{
  "n_layer": 9,
  "d_model": 192,
  "n_head": 6,
  "n_kv_head": 1,
  "head_dim": 32,
  "d_mlp": 640,
  "vocab_size": 5771,
  "activation": "swiglu",
  "norm": "rmsnorm",
  "norm_place": "pre",
  "norm_eps": 1e-05,
  "positions": "rope",
  "rope_base": 10000.0,
  "rope_fraction": 1.0,
  "qk_norm": true,
  "attn_scale": 0.177,
  "bias": "none",
  "tie_embeddings": false,
  "parallel_block": false,
  "init": "orth",
  "init_std_qkv": 0.0284,
  "init_std_o": 0.0,
  "init_std_up": 0.0284,
  "init_std_down": 0.0,
  "optimizer": "muon",
  "lr": 0.00873,
  "lr_mult_o": 2.0,
  "lr_mult_up": 0.602,
  "beta1": 0.95,
  "lr_head": 0.00507,
  "grad_clip": 1.0,
  "warmup_steps": 0,
  "schedule": "wsd",
  "decay_fraction": 0.557,
  "decay_shape": "cos",
  "final_lr_fraction": 0.1,
  "batch_tokens": 8192,
  "seq_len": 768,
  "doc_mask": true,
  "train_tokens": 111400000,
  "steps": 13599,
  "dataset": "wikipedia_en"
}
MLP neurons of a small language model. Each row is named by its layer, matrix (gate and up: input weights) and neuron, and shows model dimensions 0-191. Each number is 500 + 40 x the weight over its row's rms, rounded and kept within 0 to 999. Numbers have three digits each. A neuron's up and down rows have the sign that makes its largest values positive.
After each neuron's rows, "fires in" lists the words (lower case) most often at its 100 highest values on Wikipedia text that the model never trained on.

L3.gate120:538518438498487486452417492537499513426498476597519478473492473525579536466500569506536434478549530520502453477514530495468485509509552571516500534522501539460482469478533466483564455507531512472502589512453495481447574512506473510530545539439485495492511499424525564525551520515504538477579569493405446503497506532420505574523518451575503544495489553475506456512459486470570528549619487481523514530488486476508566476562444521512470528515505442530576497501506508421465475515504515570505539467503486438541497511462544515517528507468475563510478430461515462509456617600469500484
L3.up120:525521454480486524471543495522500488472572438599483530472477541432477549515472510531490519512486501543517480532533530488467536499485447524505500393531456479486479523520519539503555504531488499489453568498488484531477533484533494454502508484517542463477432525453505514556509565474513560462551561484561485525495496518455530479585496508464515563472416526512479460579480352514634520518530536491523500588533479483452504540579395502508515495522469523526517429528468501473504531518482515528474478495544530557484498462528456511492520420427396497488459446377475472475491521456485477497
fires in: "for", "of", "18", "were"

L3.gate131:474496505562492520525565568491496533495429443493495482451555558437523561509486497483553453534538507465426533525527463429473439480507399443508525494521436426457527522477494437459494494522449486507528519528516465483530565543522504443472518545484463501440560442532494557469459465526522489435485544522566468498458531521512515470537578538435435592528518454423456496512521472531435476494487489403487478397453515545521499384502451463519477484441510487483484528477524462501559552509548477563582492533558495447535527486510527525512496502465498518565516476546562506480487498478497563493
L3.up131:485493540581402506510555584465565528502438460485481486523496526442502605477497494524449464517556524465454492598541473411515518482495421452563528559511432434442522502510550443494469500546489515528503519507451459504511503512505555482510550527498447479470559493493465515426490525570537516467456583487598500528449526489506477539501536557517469559516483474457483471483548433512510507519480472420483499453470471547566500442501446451505472456470495472548502547529504445467582524504503434534586537470528450459534551537471513520494464500488531530554498475542556548513508477501501553431
fires in: "place", "located", "based", "flight", "pos", "flamenco"

L3.gate164:447521435505485442469540468446467473511529472526530580527501447518484512476448458573553513510478436471441456523505518508519433465452522462528488525524487468571523455457493455432495476479547585524484480468529527443561498565468487490585513466531515479449514489460551516512492561483510487514444534537428503473507569514416488440543554488602586471559542480508496461566490452505550525509544539477533529430475511565608556531453587583530493477560531506495501501546529532543516499524434571456503478514517558498493460451460522471516497521489467496541507445512532562443504532498473510539
L3.up164:427498418576450529471527517495447452558503454519503524489494490488485526506458428568544505509445419479465496533506474486503470436461465463539504470550544476551524496487484474485511434470524515546504423465544532457509519575489483506550520436541523527438518523424569489489508493487521543569483499606419472494437553548465516511559532505575555459522577487502460493585516437504509525506539555511516461405465518524571589548432565567520483452498456438520495529512534532529510487541463559508504499460529551503530458441472524495494487517531455470522525429457508518443505556521486507491
fires in: "band", "she", "version", "production", "it", "album"

L3.gate368:497462451462493470508496435484542545531515511508479482500530453467422449487508477487453517461503455407518452512459499466543581511470476581458589467473564533505516497494445501457490499488520464499480550564533501437512553455576493451478478427565522489536426476522449469539523550480523529561501517486444463519449372473432492506562460524566507465512494522449551468521501440469475506450540431507527392457462559559428503486510482526520519485490385506454490508479555540467414488507514481522484508484486495487508544545457501482465419545562508481457552494507456540528524539459526510489
L3.up368:520494430462489506513511466479560548576507516476528492505544485492456410510485474497469537459434511487522495480419518532501517486462474519463483448494475443475550534507464501440409494473506492478460447531520500460482490449504492431450533486530537482531467463521421496476486534558546560489519495494449420490428373451417498425540520559528467475474498537483583428500454468500512508459485453535509393491528500555453542480542438521483478477522426401448479460503508542505498514473534484463456540544525514487516548527444493459548421563567544502467501455506435517556468560493521484535
fires in: "al", "always", "alone", "altar"

L3.gate115:529550451561470506544577516355475482466430504467564468488463505562536443471513531491564522467543480448520545530531546479508478515477559484478457536492520483478416516479452501477500517491515524458544416464422509553508488506466432460526492487431538477546443490496534469496516480505509489464491565449451506427557506572481494521533526475449542516559493511482554488435491489544494542546457498552464535577519486478449469521495471536479464482507529553593453480551541607541514415535521509521482491548512534533464482410455459470502520511488458471519547486550525428548485564512504449530
L3.up115:524505542542488551499521565418433485530465518468504523557466525526574476486449443517509581525524562525512522447506426427480573583460458474502502464480432506511526521523483569510517493557549531495494516500476480498435426458505475499484443549493536519478475512364518489526570509545461520508498584425457503461513527504507555523538524494493495575525507541539464513501563489566495509495550497550500548586555442452435480538469482471504498465541502505489525484497531489488522411494467504471509488516508546439462423522498396439529483484536502411441511542466435512520421498510471515485
fires in: "during", "at", "in"

L6.gate528:515500484538587514572494451469599506494544400573533478449486491511494469514422543461499395495486514527449454487409434529497520528475517476487517470428507543487483475542537524473500518509489515452505453509452532524553526530512495469475533484576524451511542543511437467552464576517481401456468508535558456533525491490436500523481460476456462488485496546512497521610515461501508515528478512458454488582492580530520479479522511563474570486426528486467474529495484534574466562531489476451525498438482525506503443520486526480559524517519529478539522533468562435424534468546407547500
L6.up528:447518516434538480523515511504512513477469433557447575466431494477473451568577529478459463517483487477527450486474430601522491501477506464529476506499488465509486474595464496493468467449467497472451510441516493483502527458459588402491515523474492444506501558539499488587472429447577413466499536489536540477461550484544522449494517424542462527508473493525484530564529567534513487465489582411428503521544501515507510542481564530484470543559471470493503617488498583485560513555471496492524542524503475489478541593477496515531557515501468470513461463444536542466515495542474527466
fires in: "two", "both", "three", "these", "five", "many"

L3.gate16:515532490485484483495517471504523456453513518467500488532527482488477545516563483482466563443470504449534463487437510456464432487445577544432515477426460475487505544517512532488489588535515468419496470458585575475552513435517449490504521531495472425519508558478555519522542516442488536415549526457588483548509522555496572554529488436565521547569603522513512559572382480536492512555525505494530522482505512527500517450494480480449484515500492591450488501521482554525562484436481527512522530557470541499452523540528508441519527510485465518521440418518498568506495497501497418532
L3.up16:539518517430481472518562523442482495448541520478477440530538506551460463492555517426491548461488501456502489543483500462484483508489527472505539509437450493474479526541515514498495596557533430420476389486614527455559470415507439481518470514511473463494459544501542560492557551460463509434521536527587498578532532572478517543535505462552546509530556556532464490545414464534473494535455507483529544449543515556555513509464481476555506481498524582459527488497532499536510506441531512545534473538446485464528531546497521437543510477488520521543469398549526541505474510499528455579
fires in: "he", "she", "they"

L3.gate112:542480497458498490536512539503500461576429491469468487525419515487578513486504491612504521449422514549528487557461421457543431479404481479455501491516465524488558495447502493465559479465501515514585567473483471487597549497536479494555489478474491417474584553430517482423502481461505487471482476547424456512484520427515509468479564548499451482530519476464468446492496459418472534506496504485506528487487571494583487515526512483524499508432491488458534500518454468482500531563622541525479457511519524470438505465447501489527555462516516545517526527507521529513541526480494469381
L3.up112:566489479474550538528499502528497479498523533536390484444505507422484509502605491556531493563500489527547479502469453522518484552486491515460510472488486456524532507569486483492511474541583531449537488474520460548579581537527472524555533540510453551456528506451539444418486501567530562462455454547433550547440519475532494526495551578512519487513510493484412477548508479446527445532504554440497560477511540512549492538483587463590495493450448476484554466492443474512494525574565459546503535445509550449452530468441499494512484415490505496510502473519490492506502584472523476413
fires in: "first", "for", "with", "second", "third", "in"

L3.gate238:437554471460433439419424446440481514462505518523439516529478536520519471504512456508500474522518477490453466529490469535478547582476533523461559531460506482523518487542450521581496546508499461501511340455469418525504435471493494453566487505506504481474498502491425517421518520473547525493463533538463435509498541474490496474475493521524505479554510514511478436494518424461483444470538468488500514525531509517576527558469436469476506395491421602463519464485448494458441502505400484530528537573516466539584489454475544543506511509541461497543488498540478479509462485523437445512
L3.up238:497499432428441512526389445493530503476572483545413524516519510450514508547515494523515465555406482491468500509545486509522541587447440524511563433526470455544513514485495459535430546484493476557527438468522526528465452466508447537534434520596504489543551503550512515450523545515484554459539472496452519516531540459521532530528459454564526529463539474482537512504499486522464434492540462540487472509563492564493494540473487539481473456493493469517520505509440477480443537509471541530614532559497456521512439394538431522501513494523523463463479509519420454516505482539485451614
fires in: "he", "she", "2005"

L3.gate343:539499436494461470503504507491538513471528573532522464545536498464476474515471452544515511532487587538490503445479544563472487485511557519558546503448485445440491491557482558419531499512522484576534534419457526431563367559487447528502473505446542429524512499515500527565440535504475485463389542509511474543545518481483504478495448468507543513534517498481508540536554497478506557584586528497517420576464562509513458506496506543446469544478582564462502532525482470435531484457503544498506496441466481499523490554533493444418471541490503566477500519515543511512532424494470494562
L3.up343:620527502408489544433455507455504518507539488539476492482597561513496522526482455513524536575431593478440497493555480509511529459446545509536536501457540522512513481558536490468489508515552503503510461464520490458526471512458455504514503509492548446575526557542521506483530523501507499436442599505481506512445595434466568542557433479529457549533457546523497510505557508522467470562502508503530462532489498510585487594505524545503574498519479511506444528458479454484547554515427549553512439425520427483479456497508484486474483479524530508492474539545569477448458461440489548551
fires in: "other", "some", "many", "these", "several"

L6.gate574:460530531428509513461490466560547484522486513480500547537527458464516449534507482606537472528524537463501532474544501466471460566480493538492466498511484444474529454573506505494537516522493507487500510465561430472534511514457512487447537528486468566475446424505478448536455586517502482559537592496509477515500508585480453421458550467418568470455485493515555566443527513490485508492515455535545499497485491431496485527473516380538555546474465516486487443460552519507562460450455497518478436455547491445501581567545476476549471510451513523448455438454514536414488593539503501535
L6.up574:510490522443510517462516461542537405525503535490514513488490507464546488460481429578513474506544520481476521556502570567491484549517541520497538565445493514540512434508568489508542545485492547498586534476586465481553487501459412516521539517438535524451563490499535438500485461475519524461445518473509444550460531556548478473475580469507479431457449533468550540447483547554537496451428500460468523518521529432544510499536503412460488514509474561470534401429565514505515465503465447477512497515492394486532510540556558506501450455513510542483504489429520458487535562510541420547
fires in: "have", "has", "had", "having", "also"

L3.gate461:498539488540497468484518549455561392521465435461545482523486528451441494548506510534533488497457516449476476557522559416424519520449519513492534527464512521490534524597561451500464492517537423508524524522523509536515546491531579435485471587505548505484442560477501502451546466510503453463521555546544493480510521501447472465490546510532544549489462500522481553490478514458511489481485479515588575463519505537480441479549437491471514521535458506488500472468528503457489412552466492509447529477524550447487494576550493469451463537436456502548596490433490393534585550533532571504
L3.up461:467566485529563474489519549500533397544475455506435517526507462474488510556514542553511455512451570461531499499487561471495458526479524487469509491510528494470450563499599489507437523525432517510520603470518501509431491516499550441501482535486580508532467588548466485524559436458549507434460492488471489528508531537530518513540536499569523599472478510541522601510458526448499515504458477533490531555516525516414445469538398521484510527547480442473428469470475503532515412559516501477481483464529509505427501591583476493478505504486448512479533463516440459480535544507517555533
fires in: "in", "until", "where", "from", "country"

L6.gate282:491459449567541511439553537552457442519446528500571520540478459511468454486525506429531580531512489468456536517513591452464512467522514481446497475505589493422587514491439480471544532521518488534467551476454506524519522548600467489448419492523601514498511549530479496556506460548489509514466422515500510506472516478497448432493530464502507563487477506539514500491409458486504556517518492488523520463570446524471531532467525544476415465541564496458458502485500509537530449522416493548570500469599459480519454477452476538479544463501525507497490436481489495525521472434590554468
L6.up282:498498521511490501460562558488473439498395515458598501585458494489433465545565455518554535556469528555517531521486494479492519520487516422541506450463554482497520512553591519475497503621562543518535466447463489452534557551501482461465544526508482611505443497479459507573549470557444545509433501492498530519437466457531525519506492432547567486483557550544463503528487433483452407512536457520496476504510469537479474478456511447523480525477526534461485539534470425467520489496526496495511446530539459480502536503426486573464541534515446454481491553487472496528479500510442522564
fires in: "in", "inside"

L6.gate580:540427422532442546485480520421517396563509571506548490531492460519496512503481483489527525517514546537522489447505525536527483466495543477506496455516494500469499499436481473473496536540593484417522529525518523589462469563534476442520569521483554437467503450471458525513527538469439510556524510479580496513500474430543522499489496500503537573498488541494463574547567501467520434516498484467468536538467470544497478534450513510518489521469597597447503554473498471456474457510517495471466525561523446513487522436426467416529548478469519554499453488433559438572505586512490508430
L6.up580:528522515551513508447557552515478456564467499482545472606523501548433475570484397562479495524557544503495511502399517444461485437499587453382590527473523481510508490450434469470499459550486517492526486552470475451435470509470477479498511517450460530442498473468533449496495557524517527511541542437556462519560461458482505452489490500446521498473497517510510560501444475542570519473502565462457510522484575547401537498516482474503444480460522539524505557441513443519447506537497489456518531543506482489501403492485440478544474559454453511496405533522543498517488490497497506474
fires in: "to", "at", "in", "for"

L3.gate79:518475480475513482453442522491474463479471469594499541512544466503484476450480468523463560516506483389441527477483515462426459508568470508478505524454438491482512509503462493458571471406544537476522450387562555473459474504470483573512488592474461480470524450466574463499510602490433530527451534470458476496477513526482482461557540483501528489464477537497571541499523520544467455602446523483528583527587498537507488538458527462557495530480525459451465475488470451476539453453439566420450496501518464539477498514468526494530538491565451492531519515527512474536422472490463479481
L3.up79:504485525430515490526483527457455491479474498548494498506590477525492490500492436538479604541475465500442510529419576502418491518477463442465524528486489505483507492478495465468541506434474538486547441479574511410441502555448472537474510567513464507475457478454527492510513606492464529525464523483439433552587486550498581429518483512566505505476465555488541545508494541581527465571481502519552588511572522543474518532439521410511517491523467489511496440481489415509516518493499479479442423486496463495499480462452549413483546515508512485494570502563455546457464456528476476478
fires in: "she", "he"

L3.gate575:463551538539428527555524532521460484468459487437545474506457507533533457500476444479487437479527478553511487541517530414506423541439478451532515469543438464508503478484488424483457515488483588511451493472488517403511489488415529496446557466445447483503481505470521529440510522517481466437518524452500510536522507495494500503482489485519497457490478536577559521513441526571495456490539489496535441459533478548492537485437449434480485467527502492478598485582529441492497499461480517546547462409472532464418476447458470498423509510502443564477467534521453559406514486589567455454
L3.up575:539450515528504500530482519482468496431506502525527481540462468492525479556468426480539472487464453566491508511498470437506445464498444488560509426482413437515472468529411511521486476516549522542455494529474529506534458470505472411413488445436464453462554479471506566471526508501419522478525511452451561456489581511484481428488490516512501451574478503588489522515435495499508518476516423527463487502553517552486490532497504498453528529576506464535547449503562492450551521468475482480523485523530475448421480458402484509486584509518428492548499419499517457442503549614540487449
fires in: "can", "may", "family", "see"

L3.gate29:453530398471501548421569497542513565531489492497493456478472500488551480471469487491519492481406481491499603527473491533475441494462537443449475472493510539502525452533504506551508465535474495466528455557413444510500433506459418475510452460430458508504463539464458521467518432493513511494537552567507476506573550470490530547529559569439532466514484500511511467505417561460536561496456549516505564444543437485486490486517481518496479584537519439465500469528594531470481431477517535501528440542554534482486556493552487488471539495472512503528461408508501472502428517573591476484
L3.up29:479526460517411536462455520556470563510492462461540510526548456527531461530534450526442493524543439493490555561466496480501505529507496467514540477500481533563476460475513545500583497520528446480481498478511480473532490573564514501463479445546454503540492449446464505461537504521589577486475580512498515524561526481574515550546496540474570504506559518521514526503527587498498556432596549549476499493534411533490548443572448520415472518485521499422543516431622495484481492466507485539531512561463530529560444486524498474541440499428491456486578494483488484512482479492561461503
fires in: "when", "after", "while", "2014"

L6.gate131:527519453433477516519458441495524492507492486495528520535510485482496503445553480565494496451451540509501503467501541475404515534469512462470490490488448393513569514533448491482536543498565538445555458525484491579456384542499527588516477516469456495424538462471590499521439512459530545470468484420444567495479549473476457431553568417507495500458522521492542534441540479528567408510487474538528496462512452413545460543521559471535483513518564526418470494513488472463501513502586537510495598459472476486487543570464488508491436525499517512514494473492497529472503530505495453463
L6.up131:465462411480458517440519511452490496510462457434554504520518533571537478456479460513493545482506507449428516560532465498419503553456513474455497603538458474578453483481574460505561556489506531473617464481529484557546421477505528534567494488473512488439472532553509447486492555463558547535520462429527552477477505457450519430489521475484458479380531456477513535522443504528519481535459546504471486478546513507482479482506443489536531446525524545460456507484552510479467481478561486499470516537416529425456530541496499440485488534516518468505465519511523530399554560493491563497
fires in: "who", "which", "that", "it", "he"

L3.gate526:455520462495550442530477535472549517464490494521534506497521558420478479454517504490565513510502497513511580543483557446494576479461561485485507503525550473521485549504469596517527485555533423493549532579486435541466446566591535551556560549496487515476440582486458476519454533515527466403478487464563424493502530533531558512538505504443504446454523541437557500471525519557480502538456507459432557475487479461483483488513459541536500452570545514426530515518536439437552561544451435521517495552501519556497512538464470532469489474507479486463448526583470501537453498527485432486
L3.up526:450511541487480452455428541491550546568475472511583553522452536509464549467427518510455483520559499548518446437441546500462507480520510554497447468463540480480405474445436486505500521528525470493455525571483500518501432517501517517490566528410427494484481553493506502445468539446524444483548494477504447567496453578517497578558493497546491532494521560476435540479570556468481493439516455510496475486474482562471527457555522528537469492444510504441418449503541446477547455513467542575461521441477529477553502423513493460509533493467500524402539430507448487516517542472524450496
fires in: "9", "8", "81", "9th"

L3.gate97:489524506469451488561577529557577490497513538522517526548437451570497534473499565470463539486477523418520454438520433475545537537419541465517510498513498503541519509439437450592479486473499481549449461544426453456482540518551509530510484510572523459505447487507576493518491411479481511443454530504559511494522507540489459451508540536513508536507500455505434530508552428553545574506483498478466535518471462419410514495378483481482528497543536497485474576467479488438500491482452470546593482532531542479491442523470490532494490516481446509531503438438547543564479522487508441520
L3.up97:513495474470462489529566483468508489458502541492427526477446507545490566552487532569478430518454550539482616482513535528492492485544474481460477425516507536552555465531502463568481493469445483538566479491587503469428507498559471459553494544541546550509513466503525484449502435517559534551526614571448483456507507583443528402473454527537445545484491463470494476487516471465499508528536550498478549511540512527555427469497451527531459437523515519460504528473481582496472526440532552547489512546513502554560505506527489536578475491519513430532489443491463491512562450419518462507
fires in: "at", "after", "under", "to"

L3.gate209:415448479527537497507533549422516486364502469536521514507572488477441486494384487527459479542479506471526437456451467451458521477451519452442434571532510486512441538473475511462516519537493522439533547424396550426461521482425536474457565544490499485512487548542480500506501489556593487496501532499548561484502511488501501482446539506500490506533540475545446476490406551495500518539445475481533477520530449491527443553450548503514527513442472569518544513530552461462522538514531475529520479499454491475446478562496537439449468555522498509549524540457507468492486504508510587564
L3.up209:451418539527570485523513519417518473446564459554500424478547483469504479456427430502516494521500564540518483479501541521466520544451529485458470575529510475515444531465528474507510532534467536471524519433469546492437544444447581455428541500477510486519497604563458516485499530538583495428426560535543548488471496550504574524407536530477446499505492475546417484513424521528491525519443456485506543555535488465492434537466523524470511489454469543494561492545475483487536560500579487534551487504458504497445465536503492541418502456557500465494515464462503507511531480520474570539
fires in: "3", "no", "see", "three", "many", "votes"

L3.gate53:511496542546494461543544498434458459455565551494489502521430470479549523516505587546550468568478534572372469449498531485435481582519492525541499499517497555527482460521430451566483406536500477538463481512541520508495493467506607498462502534511544487444489485527493498505553479560546516489514541560463501543424584518561555483535503560488444448556497449459474465526539453454376474482445486521507483497561448514482546511481473573501482457530438499504534504470475566446424479497462513529536543441494494448528507486518480536508557453529497496551467505477466460516509466522519510513
L3.up53:523503486489515416528528507445482545448553534457553577531446499450524555541489560520575494569469532578396479474517534510462498568531433538576507467475536548514462470473407472514478470544517495534525470516541510527481455467472556454436539565503526521447483514533508514496571475542521520449512547504511497539432563511541542515524439504518492495526535469482491468488507378493426500525484496488517453517566510499474543521494524570543530464580393470532523493441465569440470467497430521529500504444450505416486488497520436487531555470488541500512433484478475454496532517496537530522
fires in: "for", "within"

L3.gate472:388464518527602459533532515530499535424499466421522544485529541519501527498574519523486446473510510513519461520469492462537503479549510493532549498485482478464575549537547509444541516474483499487589493427542538452496469533510506532544526501478499588528493503588415460441433533496461452542496524519478520467461466501556542559508559531435548465514489491526460510471530483490550526515502437576499440507533440502486561532479482521484545559476462517511464541501476477491532560534542486495519540454507466563472395552526487522438501528574449468517422583481540453487463536565541565491
L3.up472:431521441505607507554536486532487498472458478462497457527534520513530507529559512521509551453530470509471558487486481523544533455497516471463501475502463526489542535509489466476495517487499509507490479503559495541558462512533511531570508548448510569536483549573399525414439454508494457565538531439474438454477534547521509542407544469507547481500489497482464512498535451454488481522518426550561421461476479449568517561508508509475536490548524519482518609515489447496505579501537470553486555475494458559452458537556548512415429510534479486559408558486458511533519538558560557525
fires in: "first", "top", "last", "second"

L3.gate589:417498503537506563489475519489405516601469533485511454475467433497466569545492583529520500489510493511499416516542497540475440500492497472536528558530530493573477472480453425487470517519516559494569488498567514517528625483483491491527564547502542482501517510472492458450427443494490572439554528487453511452475517439530493508433591512578451445505531541489455443478432491458496436456535482501463487497519466494496470447456500458490495506516491407466493475493526523440559507521517409505481485529470518504493507528540586539497525472456426462597463473499481478533488545471518460537
L3.up589:489504582493530471505513570555453459502445526500490543469506482560506492522444553483474521559553546464541460403516540500454537446484530462479457512517509509530420539559436534478524507440536499533458471524507428513511502510423494503522538478543508547484471545566483524552486528472538542446479543462486495469490520507539543493483575506556473498489568470481446540517487480443432432433560511538381488520491514538524500556503438489435456472551514467463519478459563534428461511498472427523478491522462456472450460545467530538517383453514557463473530493536436456495507570520564554488
fires in: "after", "of", "while", "following", "with", "when"

L3.gate179:540466505474560485500581400460495453479459534511452487555489413490470521453508532489534483493440543458521453550506457492532548563432532508531496549572550491503496468519518546489504454499505536579472549486457457482474478427495540515487519494520481499453407469497489560509533483440507476484437507514524542577492525448506522494447501491489488526518449568525484508470504454544450476498591512450497543437502458525574604524444489528519542589518468479483524513574476444515521580504494488502507452460399571539446463507557469424479440455508545576480507530451472508550506486537528504535
L3.up179:527442537418503510535435500442440475455520575473530523504502476491492462563495441486556537519575502513482458501480470497524509524559546507526445500461540489459515530527537521483479563517502403509520478524499502569522399550499508529459444494430487493552527531479551519428535488481514502428540438497516479490506509536507523549581480506503528471515486509536480487490437423530443601438503478454454526564489501526594476591439498575538465542467432561471455476541514562543475530488585488462490494464524471481437491472509499487470516514505492493583474380463517482540478485570493476485
fires in: "later", "final", "original", "local", "earlier", "finally"

L3.gate142:466430449446521423524456497448548434514499505471460481406501487519510491517462482509544450479397532484501527538597548502509523475432526561508464552462445479479526514562512501472523530587494508423559417489563475484500469482443457473497502565598445492513501456568519561512535474508555541421502543418524470445499535503508508481521548519513543456509524498472478554548482503548448498511462494458478539514494438535506482470433466524478453459490505556570535504494547488493468429485411509462518546534461525538513456482560449492455489519493418535491552479481483447444500487561506476554
L3.up142:528422513480514454537483529451530470506503496509429578448494542486512446504474466508547473442478484500486519499492502508480508553470538539505479594456477495418545538572476486539484578608541512435519508441547460455510492486480504513516522540597505512507545483583509498570567478490538463444486527404479486483548585466494494489546520511479554451482565498503542539521511521542551501531465510503516570501500483547497536458494444504484557494427446494532525517426458520472452432481469527512538571526408468515501400514568431519451496458515422537537462469457464501458516440517493467513
fires in: "he"

L3.gate59:504539502536510542491487514480481503558483553537511467499492533532455470504505498482473506458428458518436494572521522516395465503518566528557524543528467471476415542590487477465524587416490587555395501458544513420491526463476517413533534478481516546491471492481452486447555471463465458490491496544540520587522550505525501530482512448440579461487478511526479506432499453489583458556547529410470497477520535442538487464436547414540483486513507462515464514498473509496524507563505517461554487525444433445480478457491468507471498476436462608520486470503456509522549489494494494523
L3.up59:539487507519503471479485542471485415508504520548498423523531484534467441473445527527574521439555498533443484485494471481464500494490513463518535528466537505512518481572515495525506541480494529573431520509484496490506491397596575464537496518545516456488448539456498500461531446493525458521456457435444394494496521525508486490476492408492521446525488501517551539430559518501485554524468527487517528470491483472575509464409557498506458557537551420495462516420488532494463524561437567435414481524418453431486565545540494519477548470440508581486485518456468521543558510496504525451
fires in: "has", "did", "does", "have", "australian"

L3.gate256:467476454490466448532515533515529558480477448501471461443503573478512436486545499547532482472489471504532488453465488495446510486563530489555478524548498485488493530525445526431530509464560561556438519501461468487480491483540459500569566501504593494422513570495542470451491522450497439534476513485481485481458540480491507535541509507488551543577592455466555496497481467422482468557455499522583545530520562480551523520503481485514538523458492415513531437627401478484527517546501391478435461504439478543482504540546516513488500496498492548533438505421579563517488466463499521468
L3.up256:510493395490508521556443549539538537495501530530429461449480591484504449475494474526523529556515493550521453548458507473496492511484575552509472537565483494535459553490480567464468577529512530470589549472476526527481460513511486473612509532504586572499514473529416459429490508476490456506510497501517479536524486437543507472504506449486603489516579467482496451417535451435481494521563493481502527478509537399544565503466554515477485490507511434531535495504414513459465498607488463515463537464459517565496554492491487469456468507502402478516475525466511446512548496494506523525
fires in: "first", "of", "second", "hot", "top", "third"

L3.gate460:568560499518531544481547559496521513514456483497504428463515501503516533534531408478521540472448551474518528550498507468444430505465481448493488546507531511521533486525508520593515563545470423492493506511541472517484529397532515445437513565493467436518590603545409513459489500503529528474475514466528529472499569512486461560475482524550508515541518518511534485524464478490508380449560541519599555492505480553462477484476508428509568462502517492421485520523540551490525441480514444583487517514526484543420478456531502578491555503519526568518485470518487516535540484482574453523
L3.up460:458510474492529504415519531504513484480548538499481478527519512363515460507528461539487465526536432511466462528451461519458540504551564564496477538481530487502529542529522412485490448551484489502572466465386516430482520471484536497504512463456475593527492598500443503397533532512522420495506452516512460542448552506491497504467440472539497554555435542554449475492423513532505442489465480434478519486528528501543416539569539490454519531472496531481466533492489468483486479521387453518446565477522438529532507508489527488520496482529468450531480509516551569454526491555498511436
fires in: "in", "pos", "see", "based", "by"

L3.gate267:497539505529534456486555504452420444456434461480541458532430427535518474555533434506541486533483481485404455491548536520408550501510492505447487522500451544474509515555522479558485445560507507534490428523507505500422490454456514475487445490484443557493477542520551511598491486475555546466454520517478565574460513499517418455482510462403485470549452537530430507446485467499432521429435501482534557476511505509515488441514531450455494509495461505492489580424488534479469437504490487496497504503577516455492458512471537543510545496463497505504556420399468461508537558475499475489
L3.up267:486519507520547464506530535416408439440407503450544495524502494521553499556512510510503498532459547522442419507535559541437524500509499515468534505543445541492531496542474502551466488563509565549481452508527548503396480483466528510509460525513458548473481480495574476550491493526503487456430517465479576631487481482511422446473522487413544477501537536519372527432549487431458543491443474479512523480511490510498485474516540464471529544487455510446485577423490515519446419491447508558499525529555496477453498494457514544524497528515520495512529428450514551489478558473525482485
fires in: "in"

L3.gate336:453543533468424502453486456477457469455488511477508558543460492513506479526445469506529517465486582511525576567560465508544496514408485527501467493476453528504553464505539627556548605570441506487451501455484542542496443565483560555540479436485505558514514432477498481481525505513457522450520421543514479482518598568522490492493503459498464560519484579438520458539543478506495538565515497496463483469467490567486496514501552488528466527525567480468492505502505583488524507521506498428495436533591494535441541503474552510490495465531463528569491505557546455471430521519459442511
L3.up336:433532561445479521511511455508487484472529523484501574520500507489523462499441521525524486490539571536494503593553469468543552509457528529474492461452445516515475461487525527501551522489459502473440527518522567543522461552522594512473486475475455584454506495464524487462525473523429501508596451474511495435508509531494562482479512518519470531495535520460563469521500502510579585550548466508435490451504411493469547507508542453534496492498526557437516531496507562453558520539405473505510469537527489520363560488436577453528451464493466523590491567547555525481495554549483470458
fires in: "program", "journal", "system", "programming", "engine"

L3.gate300:447496526519535461515527464509510557507499414530512511487496493478461531465458579525405520518456440531494457480454532518586497565527502565462504528490451484475519438428509492478445432502464470494577590530501486475490521470568534481525575553502443505513428475490474465429522542504462457547556507461510427443490540493494480455476511521514520498536437530415483508503541479496587516549510520484459488508473477415484465552473526571527414519456511520528512488408470542490533523458507499553491555452509471581476385518498496483469522536504527489557589471493506570458490561498489521454
L3.up300:484503490529448460495488529488515496495522500461562471548473484543477464453487465588520568519426462501433448518432534537543471518500534525474423500463468496504507488383498421522460481546435465506477519456563528479477523510501490538532551554491464427524515468516509501480541499451502543560500542513499503450472452443549581530513562581485488491462507539515410496467555409469469507490499528454465446513541535465587455509493566492535455492461529424489559451429501537498474483517461563511547554539479452494403475527532472468480524565447531445502469413521478495438526511518543552479
fires in: "to", "by", "under", "after", "with"